{"n_layer": 13, "d_model": 256, "n_head": 4, "n_kv_head": 1, "head_dim": 64, "d_mlp": 1024, "vocab_size": 977, "activation": "gelu", "norm": "layernorm", "norm_place": "pre", "norm_eps": 1e-06, "positions": "rope", "rope_base": 10000.0, "rope_fraction": 0.75, "qk_norm": false, "attn_scale": 0.125, "bias": "none", "tie_embeddings": true, "parallel_block": true, "extras": ["capped logits"], "init": "orth", "init_std_qkv": 0.0506, "init_std_o": 0.0, "init_std_up": 0.0506, "init_std_down": 0.0, "optimizer": "adamw", "lr": 0.000994, "beta1": 0.9, "beta2": 0.98, "weight_decay": 0.078, "lr_head": 0.0103, "warmup_steps": 352, "schedule": "wsd", "decay_fraction": 1.0, "decay_shape": "linear", "final_lr_fraction": 0.05, "batch_tokens": 16384, "seq_len": 256, "doc_mask": true, "train_tokens": 179500000, "steps": 10956, "dataset": "wikipedia_en"}
MLP neurons of a small language model. Each row is named by its layer, matrix (up: input weights; down: output weights) and neuron, and shows model dimensions 0-255. Each number is 128 + 24 x the weight over its row's rms, rounded and kept within 0 to 255. Numbers have three digits each.
Before each neuron's rows, "fires after" lists the tokens most often just before its 100 highest values on Wikipedia text that the model never trained on; "fires before" lists the tokens most often just after its 100 highest values on Wikipedia text that the model never trained on.

fires after: " ", "ap", ".\n"
fires before: ".", "ure", "ain"
L10.up723:122106188096150167125144115169137143147103099145134119135109112135095150118084103147141135127100120107097105110107133101146143081156140160180123142180154113086163124152141102156098165165156115085108140124063117128099141136081115111105139109157107123136149115114120112117109094131150084103150113092136130101130109139114119096120121155089106133114135132108138113106123100095137138133122148145117156118125120134129112159168131103107150134155096186138142141119119148148150117102162113131128134146140108081109152094129121152110126073142088159145125140157141122152121153139094103160184134144151174131098159150091132096129165140109090097130139141079117156103105143148107156150147138128106179131141157135093115157150082119140162107086145131162140101159129089130158129160112130
L10.down723:134156129124121156110157124142126127140137120113135121105174107183149103125123141086105122170168117201114134135147136137073145128134173120124124159084156150107119141125146114156117118128133104128070121115107160127115104131150109089113146132124155159131141075132121146170102108095102071151148099099135157122095114135091109125163171140164140162117101138128134109130155144097112124180113142098129141148128143127138115043120101165134163107139117102127139179158142114113146109072120098078122110159101078139136122119133111119101156144114153110094112159154158118112066157172118151130134154136166154126114091108125144149130115135082161168123112136138078117102133126141136154148140118137118136131123126113150144125101125118125128158124137157124129112115153164106077136106138116

fires after: " kn", " sp", " w", " sub", "S"
fires before: " as", "te", "ak", "qu", "ed", "y"
L6.up502:175099096107092158157103146161139112100146141192110141127094145076125145159100153152098115112157110159178132149114125110133180150127121120131157142177115097192123109100178109138118120140143145126091127121125120107105114090073117091110161151110144136131118144117102145130150174133137131118159116118129137140115134114105095139109079150122163104109153127131145139110168155094139109124109124088123120124106121121112091112127079139133117145136112099128143115113102130072171126156119124132154109145138106141141171153173146140151105113150155141140156121125173133115116171096087159151100133115134109138145139136118130172134107145101171086138118146134187118116148096147128106112118110137116118123128174169089151138119170146125159107108122116111118131140138095149145079073106137
L6.down502:151120134138121138134142115139134131105144165119131096131150152136134142153125080131129106135121123118104138090074083161126047139201127155134115136124110170117115152163149097149093126160124116110171120104099101162121125147146108108139115102134110135155105115119165149164160131148105180150127123150132112098128144125151145108152136120091123095107149097096152130108121152173116111149092122109107118090130098154133120144122115158145155168143130058158139119129093125134110107129101133136172125136151126123172117094114111083091118109122144186176100174155128137120199119148106133126130175093126105109139142100141090090103128136136152131138129117124143123149124127122114137138147145126141129108120109084113090127132150128124148171115110127106106072113168165128126104135185158

fires after: " m", " v", " e", " dis", " qu", "′"
fires before: "ers", "ew", "ect", ")\n", "ay", "ol"
L8.up597:122092160142111111106083129119100119154130168169109136095117121121159131115083144156101129137139144147115104110152126153107135125107164134184128150152101123157175101075129157075152073120099140147157101135110156115091132117185160117118156119147171139137149132137175124117134160146161134114085108114139099137113150134125127095131089181136121150122136119118133130123124131102132102110133162116130144063172144088136124079148144100143127089088100137120102126109184140132164171137118123112122128151110109093123116145127108102124141134119141155095133104117150141116139135099134152137132138149109139129100143186112121081145136155083146129155144146159098141135141163119170122103112172156118123131110123167113067090127165140162133080126142118125171117102123129140100161114113139
L8.down597:124145171171150101151124132089113138110132142125108121104122128148164141126156114108107112156164171135118106094098121112090100132160123129140138101157155111160102168169130101133126138140129138124142134122144102115105094125153084096152074131138129133129096119131122138104091108150105146139082108097104110141137160072145159169078156128142114157135134111139130117108140147108128107073120061159174121156107118123100142155110097143196143133144120097141160178161110127156165161133141108096139141146181139146148128109154126145100153103122118146124121149147115118105139160089141135119154104084102100099113133128134137134149118122155141138110111172134142091111118146096162123060086103134105147131123147145077159159173135123107103152101147113122120153121120108107155163130139107

fires after: "e", " c", "c", "ra", " de", "om"
fires before: "le", "op", "ic", "ed", "iz"
L8.up318:140111118135099110139144126122075129144126123128130134111124163105137137119137142143110146118100144157133174095112088133134108122068189173148113130147130144114116093115131127143094168125131120098135125129118112135114149170116130085080145132131067115155144125139130174142139158118102115106123156068104132104149117132115107148127120130145166124135091139147139126118128119102128118144187104167132148096192131082183137098127106140129139086142136130170107133108151106115128124158101174114120131144128103145132161145117118129103100122078125149111135149096113112132100091145121147101126175115131143107134088100101175110118116092117129129127058167127104104114106131157086142142152140079081144123113126127151162175169142149101152095155106112119137147153123126163148108086170121
L8.down318:106167160152107140115080146143154170104072162106100131118137140074150095101098106137139147119146157118138114143112122136122145141146105111136078150107103085120134144098152119141142138138117134137128132089135105093146132134117150111121105143148120133137142083130135080126142090146132136135108108152127113148136078111148161131106117171139065092178115159145146110108101134161161146160131146132169124092127145179087139108114111107120112134167141114125117097132118144150140157087152120162145137144125156098095115105154126100156159113113117094164144069137118151115101165151131127126109095109126159106114142122152101124159123086191120186130141105101131147132132068112145128092126143157159149124123179107133123127128100092153167130151140133142135116141133158185122122106087134

fires after: " J", " m", " dis", " E"
fires before: "an", "ers", "t", "ay", "y"
L8.up758:156107138150091116152096130164091110130114117131124129104143129109159124118036157200131125135146142187168157152136111119135139138165146095128115118160117113134110170117136145101138134144119124128142125128114107111111123147155138119107115138104120118130148144123107097120179143139130138147099113116130147100084140119149156104135108130157119146147104131157143162157174129173160106069148131147147153108136146115114118075170142117138115130097121152140136132144096094141140108130100073141103153105112129145108158112108160135122129106173173140068157144130084106128110112141122099160112162129123100147125127130061081112190132131141140154142098136146166133124120117133154111099122141071073148118091140161088145119130119135105134165126145137135150166116136109126167133112142110
L8.down758:159115171123103116082142144135120137106103155094126163125131094164139109106113136142159126135123107117142100103123179149105126147148095134119129133131135103116122119095141132141146091088149089112170099112134135116149138108088129113147134132144161107178128127133125073148107139099113072103134108157119130158158104136175105119098088152122108095108098107143074154106116139125118119140188147116124123108169147087129117163123154138129118129200128168115107130145108094151156153111127114141164118128151135138116111135139105109145145114103103148140166162110108149152152144086150161121128103150147076100061155128145101119149171140135111138092093128146136120153112111170135110156158117126071116149147144143094107128126142113100132112151154127171141126107140184161128090112115167

fires after: " ", " (", "4", "5", "°"
fires before: ".", "2", "0", "3", "7", "5"
L9.up151:147101155112123075161141102134140144124144098097160112151131119108133125124118070149098134102145101166108113099147143115112117125097123112098115142150152177110136153158119162134104109131114154113150106132118061128120122124138133093161139101148149151126137113127192117073130126135147158101089126140074132096092104112083101115096145156125090139142134120116151131143094097109182078171121160107155130124126127129122081133125108144110166087143129116148129121117192116121202140170101148146146148112148125190116136135106115091128115141133148130097144125176138109157100158114141121174171121126077122101119114099105127123138133147107139129141140125105182129115149152106118106087123159119106139112099165087134122131145135121112123156108125129173139104118127163128103128144116136
L9.down151:124132148139144128124150132114131134150098114189127126147111137133103096097109163139092131096177164132159112178185177090151150160153140151141118095146131123130167148079107096141128101117127132107110141105137134127158122122126106125134082107084142126132108073074117089111084122111124151089113128112153139114118139084079122127182108146132119140155135124142155146125180097132129070104139107121120120118127083123115167125103129137124123080151111119068153109181121088139122141142121087131143132172133132106132140167147161171153098107145112107174132114121125138123126120176113144130102144101139166135107125141161126111127147144126140156149149136161152158138128136091126114143101080169120139144144155129094121102097093125108125083141155116149123126132133162145091155110148133

fires after: "e", "3", "ra", "g"
fires before: "le", "way", " |", "ed", "her", "th"
L6.up970:157110129169135098093117120175150079165153103114114153098187122097120163137131119150156131082129095144122139102134105143141142139090123152108141117177118104157075132186148146125085170136132144126173110153113148117141116159112143154129153146106156113136117118145125122098156141147114088114105133130161165118144125137122132110140132113172098122142152123164119131135107128113121113071143118108136157146173129107108124097149144150138127085126090161146087142110158106114131125147131112139072142158104149154148121156128141089122121144142148153079124104142140117151139131163144130110123162152110099136122122132120116085130184093177096104144097127167120154113134103120118153126178153135141128111134097126092099120181118130147147091091086133126080138125122184145140173151123131
L6.down970:079127130086106147151168142096093100090140132146159149149142105139157092106159122133137123142124165120125146190140150139112124144136159132127097150085149125145113164107136135127139099137135130161146134133112148099136155125157076133152131115134115148144165110118123150096096171158140138130116116123144105123137101149089138155113144099081138100098160179131126149089125110131098191164097097091125183130147156113111166150109107116101134132142110131157148121141117148104070117132112132133112120113119190083128125160106137178134128151142135111155074129142140113127096122124123122164122105109137118110129119119110116127160126129095125154107095177156130121137097078155114119107121134141112145123139049117156127146176134120129147135103144097127177114161147147152083105076138117

fires after: " pro", " con", " p"
fires before: "id", "ess", "l", "ide", "ident", "ir"
L6.up116:106132162148148127132093107105127075134151093113100111082108121125106133073094134113108104110157156132170122131162174078121159146132115168150099068156099128134143116094124206096134108159169135105151095132087111099130113139157102158165126113154114117140151109118133156122136140129160134138141127136145135080111109131133140129098106133117107150143146172137123139109139124112139100160137162145124099129136143129140134115139082121152102087100147096130127073130121111097118164156121151121160137148146140140129142119142096149138066061122133130166156120137130136147167104096116126113139144131087142110145138167125106149119092108091170158121121151129163126120154133137124141119086119186127126084114132163146095137136133134139138096129118118107143112173087122136109128115179176
L6.down116:149107120101146133073128163139182151171126153128120148134120137150118155184121123110068150116112136138166138150138154121124143091129118075154138166112110172114114131130097148116146132142135134125113172134154073127129128124170129172140121124094113137169111131139122117069141150112113092133113125142112090083146095134158118146125132111110147117101109127132149112133139171071104108113074127124198091119143131122107100090111097155173110128133148153138146124130118102163083142111193162149118166144129124151069147127102117131136069133145105152108086128172122112112105121178165107151136118131144136105110135152103095150114135127122128150102075099125106139098110094113166133169119117154131132141101124149106117119125112142115104140136111138147133104139139130159139107167122122

fires after: "1", " (", "c", " ", "2"
fires before: " ", "7", "ican", "b", "and", "le"
L6.up613:113158125173128106099135128113134131128150102123108135131118148131136182124118139123117134142130158158143174091137132138100122157089106097168119113155094138125137147170137124088113147130101138096141137105138075128106091116197123128126151170141193153140139164101114110099156137133098101120146147127071133076131073126117142087148133115148114125119138163104139148142182117153142099144138094116083140161068138071141121092128101108137100136131087106126134133099134113123132094120090143094147094128096090152144114133147135109113136127131109118071117143143099119120133143142125157156125175134142173104105122128116119131089124089105105121160101141138175139150083128101084121112141131120128131106133155189112130124128132106107105126094140146131170123146121136168102122156097097
L6.down613:131129119120176117128123128143137125102144132145125114120148122117096123140141167173119127189112097108121084151118139126116128059133145107117130106189173171139088086097162156094122135112112118147137115147167123150157168132130109115114113138145066132141077121106123148121148110139153121128130145150091158148110148141098130171128146131122155105143130125098142121116162196164126161149092090114163118132111155089120157142149111155086168109152108105090119147120139096107122133181123102150158158129126131100134136116147145146093148110094136081122124120055118126139135113109130129145135108104186077124128123165119145147151137151130102121073119139117130095120119140126133157167125141109120149107125117134119105113146103121126130118168090104100123150111142072122156122146175099

fires after: " comp", "p", "ip", " p", " pro", "ac"
fires before: "it", "ition", "ity", "ess", "er", "c"
L9.up641:134124081153106128151093159121117099127117128149108145140102082149066165156120083145116117122085148126143148101124139098180130115113099117141090155143099084154180154166182152090150114155150142137110153163127128124127104112181123154083177090168118132143120138164137134108134117130109134127115135137155144128118137106152077132129124165080114119116149118141107118156133170126134079127157102117088114143133136132158122085136154105171117102135130136113124126117153124156097136112119110142170131171110120159134102129128148132168100086117168131142122098105122107191140091148090106121094124137128103114086156155128135120099116111149143143120139110125135073104114122140132123116119162147123125132104166125137143106118142156133094087141102113145139084109114121159077179137107148
L9.down641:127105169158150152084136161132132144107082136120140148152184117116121130103132137085145135115158140144141108131119144151114108132138104125152097118128135120136119136159155125122140142113143140111145108140169112095126094101120153123163114098111119138140133153122125152145092091138090187156152088148119139118134128154145107197092161111143085104111114184088119145090128145137108125117104152129117117106120134065140124130146110154155137093155165122130151149143103153146091092105150102122116110135176158094095132131145118127089104117087159152131112109141156147150178121105092135140137135111122113154096103143123116196110106130152131142102128164093126142151146135122119121101077114130110182097168067139147086115133133134131107133120180113116136092152165172143085132143114142

fires after: " Al", " M", " Col", " on", " in"
fires before: " ", "ge", "-", "a", "er", "es"
L6.up932:159138135125131141122072129165147139111150108174163134123138118131132135126102074157159131124118125129108140139108110132128119106141179117135138116141170077144108154160139118126128127118114123141119136141129120105107114119137089099097112163099128117135150120170170147125138141125093166127114111080132126104096122096124145103118147128163161138197147117139146165148148122111145160079131114129088212119092157127107137127151112094166116122136145149156155138103119132062142117184140133122161120133163100165141133138154155095119112108139144134139117149178131122159071114149071089154134120130150154133141120137151096113130129148110129093115087121123110087107118140105128132176150110103109082083134129077148145135122092113083126115137111160139138146178115109119144159112143153
L6.down932:150175132100162164136175148124144114186160125122137116084150114138094108149148158098115123132150150133105127102141128139165116138102124133121112160139128156127130152145086128113078119114116099138154145118160149108143133155133128131139112141144103129097116135129141116171093157109161095148110148108125104134120164176095127127161140083120086136153116121121147113135135142158182081131161149087125122110113091155135137172107115156089103140159134113112117128158138152157107134139095159121138117119110125162134149094128156128117101093092173103119119131140113169108149086117170136065120092140136109155144100096105112144118115150152117140145114146115118140168080099098171145103100141060131130103115087196113089123117096133120123134111156105148133096099164159125128133111136160

fires after: "ow", " app", " th", "th", " B", " S"
fires before: ",", "t", "ted", " the", " they"
L5.up61:081164140140106173219107130107165088123130152103134125110138113123108139145124127152108153156131111148150142133138118122135118121110157145134156093156128143110122138130121120095124163142152145122093134154120070135143136103121121126110171132136143173126136138120126159145163129120110148148093146125141113116106123110140108121123131115082147143094122123131065116137186119123120096105132103135095172113116120097166143071172122096125136120161113141134134153110143162118117132125155115117118149147103161182107146068140129107139115096122166150124110170120035118115108133142108104153138125164156128086115119147122137132183089142153093113131094137138103157104141119116112140138152148118106118083107146127159115136158138087117158099138137102109182118139062126144145104119133146
L5.down61:128147108151136158124144096136132156095067138099122166120144097080095132146144098154130146069115163104117125166154128141133117138145082158141113118150127149123160122110109075117153096134159079138168148121136086131150149104129110107119147126161173101150096126126124107131149144109113132113166142099122079089141123116137183170167102109149112159136127092121123098135139148131112113101141138122157163107181143132144114197157108138135185092144141133128146144091119088111121111102104118169099147175127112130106110190119117132135085094104099090135084140108092140105124130166130129156135111133116165135139115106106122146118110141134150132113144114154140147149149075139140140108122118157134128096127123119156136135114126133131119137147130093108146128190112129146112147067146133

fires after: "m", "v", " a", "ie", "ce", "t"
fires before: "ed", "able", "s", "ment", "ie"
L9.up632:157150120142109121099139109127095133133121138078130153135108122125129159143102127141135202139121122122132116113138100103149101120087084107113155148104118177130132102140108153151133149122146154164114139142126172136099128100133125186105159107159118149139119193175132118111129166082124167145126120087123112109108125104128087131083118095143120121109133150115104140094122124089127128154069161108110188142160159106137113109155126132116143121118127119182122146111104124131132123140126124115069116069168122138109099150112129080162131169106155133142164113168108103135066144117127104193112138124122109149124116121076136141155121145112137110114156110108127154099143141112130073160145151131077122111127126112136145162146115110143152135163118110132150150129126130117112176122142173
L9.down632:141092145118141136108104137112152144127122126140131126126158146102104128115131166164125122128141164163121122136146122153125155098163157149121165142169107122138134140133158151103116124151126124082134096132177165163161168117171091085141096140076129117124142135100137125088112063129150108165088095127151171146111139162113140143095111104130090147158101135130100114107110090104133173162160111092145084111107146149154154146103129150118088149131128131124119149176136181111107141105140133141124127133132137144088134125117193132154127101144129117121112125126141131106176104128135119061103170103132116095114136108164075146108100083165121094111086159171134153145099110116098167101135142102152107129114123170130120133135129104135112118129116160102112141132131131151112104093130082

fires after: " d", "ec", " p", "if", " con", " pro"
fires before: "fer", "y", "f", " of", "ic", ":"
L5.up616:137150143117153112163122133105087122141098133149098132138122129134138160127142090140116128128147108131102136086099102117178134122140125150154088098178076123129142144088188139148058115160146138113134113120082137113105109104128111156093134154152096117155121121129132150127141114126125089098143140098142110118081132107107123144113115146111118136112117130095159138128161139134166126153111155145125107083144121101167132125114132141164086145128076141113152126135157142118151165125152109098105095139126147097151141120174117136111129085144178160137142154147144102119142145133126136124135158107107178166157127134140127138122126149122173111172173157192188116140194156122088118125160105139095116116128170163109167138108155165128125137136115129147139148105076093176130126130133139
L5.down616:134130126170113152121074130133129087115127112087077155133121126098133120120116108128146112124064104093133124118143126091126117148113133129131139100148132132131109093108150157128179116144128159133183123121124152123176118104145080141120120132134139115214134146147150118111142132098116134156140165121142179096132119152137146149128096133080120121159070076144117126136130173167125083135146130129090137161127143122121137091146134163152161151130122118133097110119171142146100126078118138094132173125091137127116097141121169129120098152132141113120114123132106114140192128156170105097140176077096070171123143132138130118112116137189120115147131111108132187143103128134163130137146094110128145133104138147097131102126105137120096113115141142111104084145133138127086150139135149

fires after: " D", " d", " M", "D", " B", "e"
fires before: "er", "rict", " the", " his", "ut", "art"
L5.up997:126138193153145128125099104140118113094174145151113130124132048127127107125119155130137117159159137149143170133153099118125125082109147114109164113142125123114131107118146172097142137133120150099145128134105174112127110122136090127069097122138128155138135120140116096129129170116138092113087167108102144143104126163103123123124158124157140134122123181167128154110112126127138143123162126161129107096168153088183117142146145136190098136145110138102147133112157123116103109163171107137109123112123144103128125158123163099094111085144170118094110124122146100108103147104123127105128154122102116130134108129130087119159134188138123118126131186062130116122139127166113105123145073115166107153146136167148131104138142162105137142083114104101176131170113147120144112114127178
L5.down997:123148149081171125135114131095095153122139161113097128160170146124147120125101119115123126133111157089120143130089113144108116071101090129130176098104086147104118182129116109184167136174115130146125123139171132155146142117104157131173197092153131122165154088147100098126110143166103147136107121097113092129110127135150147129156141173147115122108117117113109092092139074108102134135132109146153116135120104125096113177081157142126157119125125125168144132169114149153104098135135120155153090108139112122102134135111121129111142147153122152123147118162126121123132123141145167123193121128152156117099078153119112140116210117153117147093119148143113108121105128134102127125127096137095137095146134174104130146099093124118146107118151125095123122128186102158122120106134138

fires after: " ", " w", " W", " (", "s", " s"
fires before: "0", "en", " m", "an"
L8.up973:132140161158131130147112130115148102098106119099092118125107099145116108118130160129081146110162115186118102098161101112136143169115091186131110104104123139163135155107153151152124146105128167083126140120125091075128083100121139094116126124127156169145104128143151128106159131149128125160132119129156152144141128106118136129128137127155103144084110137121116124159123122154160124103164158186113114102137100124108138063147137154111121119114091148103128136156201089094210147146099075131103147120082125130116116111149126140118126124168142140146149094098154095122091153118101128102173122119141139135152136129115124165109084105103147168141133127170145124112133098134143115138103133129088186098129194141114128136151150122102147116136143118145152122140131142128109120156122102
L8.down973:123117134139154107145142101149134210160129105115145123128096137113076071163131162140117125142103115145095109166115137137085127130117087111109149112116174141098179095149135087170124106112154134179083093134154144133122130118132088117155144111167112118161076144145108086114082131165143125131187135130114126086074122154118155132144120137107114166183127144142138144091124134127098126152151132173124160103131103112163113118132129110120116090124151130093122109105117128155120115125185158113175088125148175096123091115141129092135130119128122132162152092096147136144160132110164126117101134119140119132113133140139150123121155157162112090124124117150084159137117130129138145151140114126150099108139093112139118124139125092162125176118144094139112113103154112122098091142148148

fires after: " d", " D", "d", "D", " T", " Th"
fires before: "rict", "fer", "est", "as", "'", "f"
L5.up323:158094137110099132145120081124163101182152114133122164132107112144155147156095144112133160141136113112136168122136122119119112096127120176091169096175128114147094147106125125112102140144119144138112084158115140111125123121084152105114146135120147125148146174128143155116130134148120157138093159117130100132117086120157126101125090139132141095127121170102136140110146131085142137085133144148151150148142118090129172135113134129113086113069101125135100118132121135069122121151140168120156129099121114111149137165126137127155109073105144143157157161154094078128148130094170129108119156144058164109137123109118180160167113103102110148120119145137130116130129123143069125160132106120121080099144104169123136175134179135098163144104087147105156127130109127183127143136138131
L5.down323:142146153138111104106132143064146098122131158167106116130162137135127096115131147098141151174126155115126097119157100162098102124137071140128123076150105128142130107115124105134172177145147147106144138135154154134121121094144121104127126142131133092187139106104114119078136124116132140153130127128106122169126139137137092157066151133144160123160106080132144181176141111153095149097126129103117154124095173165108124106139100094118118099105143142144129102067160141140108079094124156144105167170070102105080122171125150135093123078104131141143129146155085159147136117116138130100145139109135109139154143148095161132143126157144147150096150124162157153144134169160109110152112105128069127095152122141123132138117114129117133102120125114095136132139148114130162123108129131

fires after: " d", "S", "mer", " ex", " Sp", " D"
fires before: "ial", "ib", "ity", "N", "a", "ies"
L8.up210:130152154129102092089149086167158125151152147133124093138148107116135100141113119128098133079115130141150145087173131099173156111168103155102137116169120070139120121084132144138097097162148153120134166140122113132117116090123090130129122130131142086148076097163152119119155130120151135148154147091135141136113098147119174117101118114130127130109129103164116113161159160137159129128126117104158093067126141131110119117131119092190095125095158135143087129099139184093164132138120162156174097103178126163139142109143132093096127128120128132165142101133151110113169120124132121117184095099139126159144138148159098169143123125157156119158133112129113139088139152151135084126152117135140105090147116145113122127140147126148160107157111154096103116131112130172172125137157128
L8.down210:115128119137146088121146095100126147176156127162093136122105145144126094100162100154200098163105141137144146086126116138110180134119134137091115130163148108122159151167112163106118105114108102098112113178140105136118136123150135108115107158142114119157109165150133137152109118147117092144097120115131128139141168126139117140148111144152137124148135161116145128152150176158137172122150083132187110129164133113150110118149115128121069104124131118135103118120155171118167084145130149130135091116116113111142149097133116088135137090114111132123179116146141148106156051131165123113150098109146119139158118061137078161082104132149163170108137118145125155140127105115141086128157115125104127135104111096165115099139113164099088140128142120100139095108129124123125076138133110

fires after: " ", " (", "(", "/", " sub"
fires before: ")", ".", "7", "0", "p"
L2.up408:170141130109137112128075159119159133126151118165106111152142116132168161156118134122164135107080093146107098066126153111130156137130131144142124091127102108113149210102182134137124124140120141094143116124082076089103108115130156144155141126096133135128112086147109120078144130131077122159107094131147108138121124094126156124096132101122137105141163170110154103146124098151161058126127194108104144127124135134140153101145109087119149077109126140136149102121141109083136197094137120137116113115127137125087122142154119095116139066136149168131162154120147132159129106129118119164140139121133126137129096174103147131099127097129144109097155131092152104088152168115125128117129109141131134116139117125122138146140151143121111142115112155172112127102090128148108133132093142
L2.down408:104145169102153140128151148156095122109121189179136160109136144141119138156139128131098234126109134112140108123112108097086087143113126160124146129131124139122137161136112105186127142106110111096093148150157153139138107093099136122146100092096092139083144098120131156103125084179171147169103098125145094134176131130140148145137134126123125112161117128119107105165123124161121085080128126113153093137100151169121123119163153151138161079125129088132156126185143098123131138100138135131136123165118154109126081157100088112114132114100161136146140134140159148138144111121136095142131154108150143109152128141105147120139126132119132152104149143116101107136095077162155091115145115130127151100143054099125122122130120101128094134129123158116088127142149114141124128123112135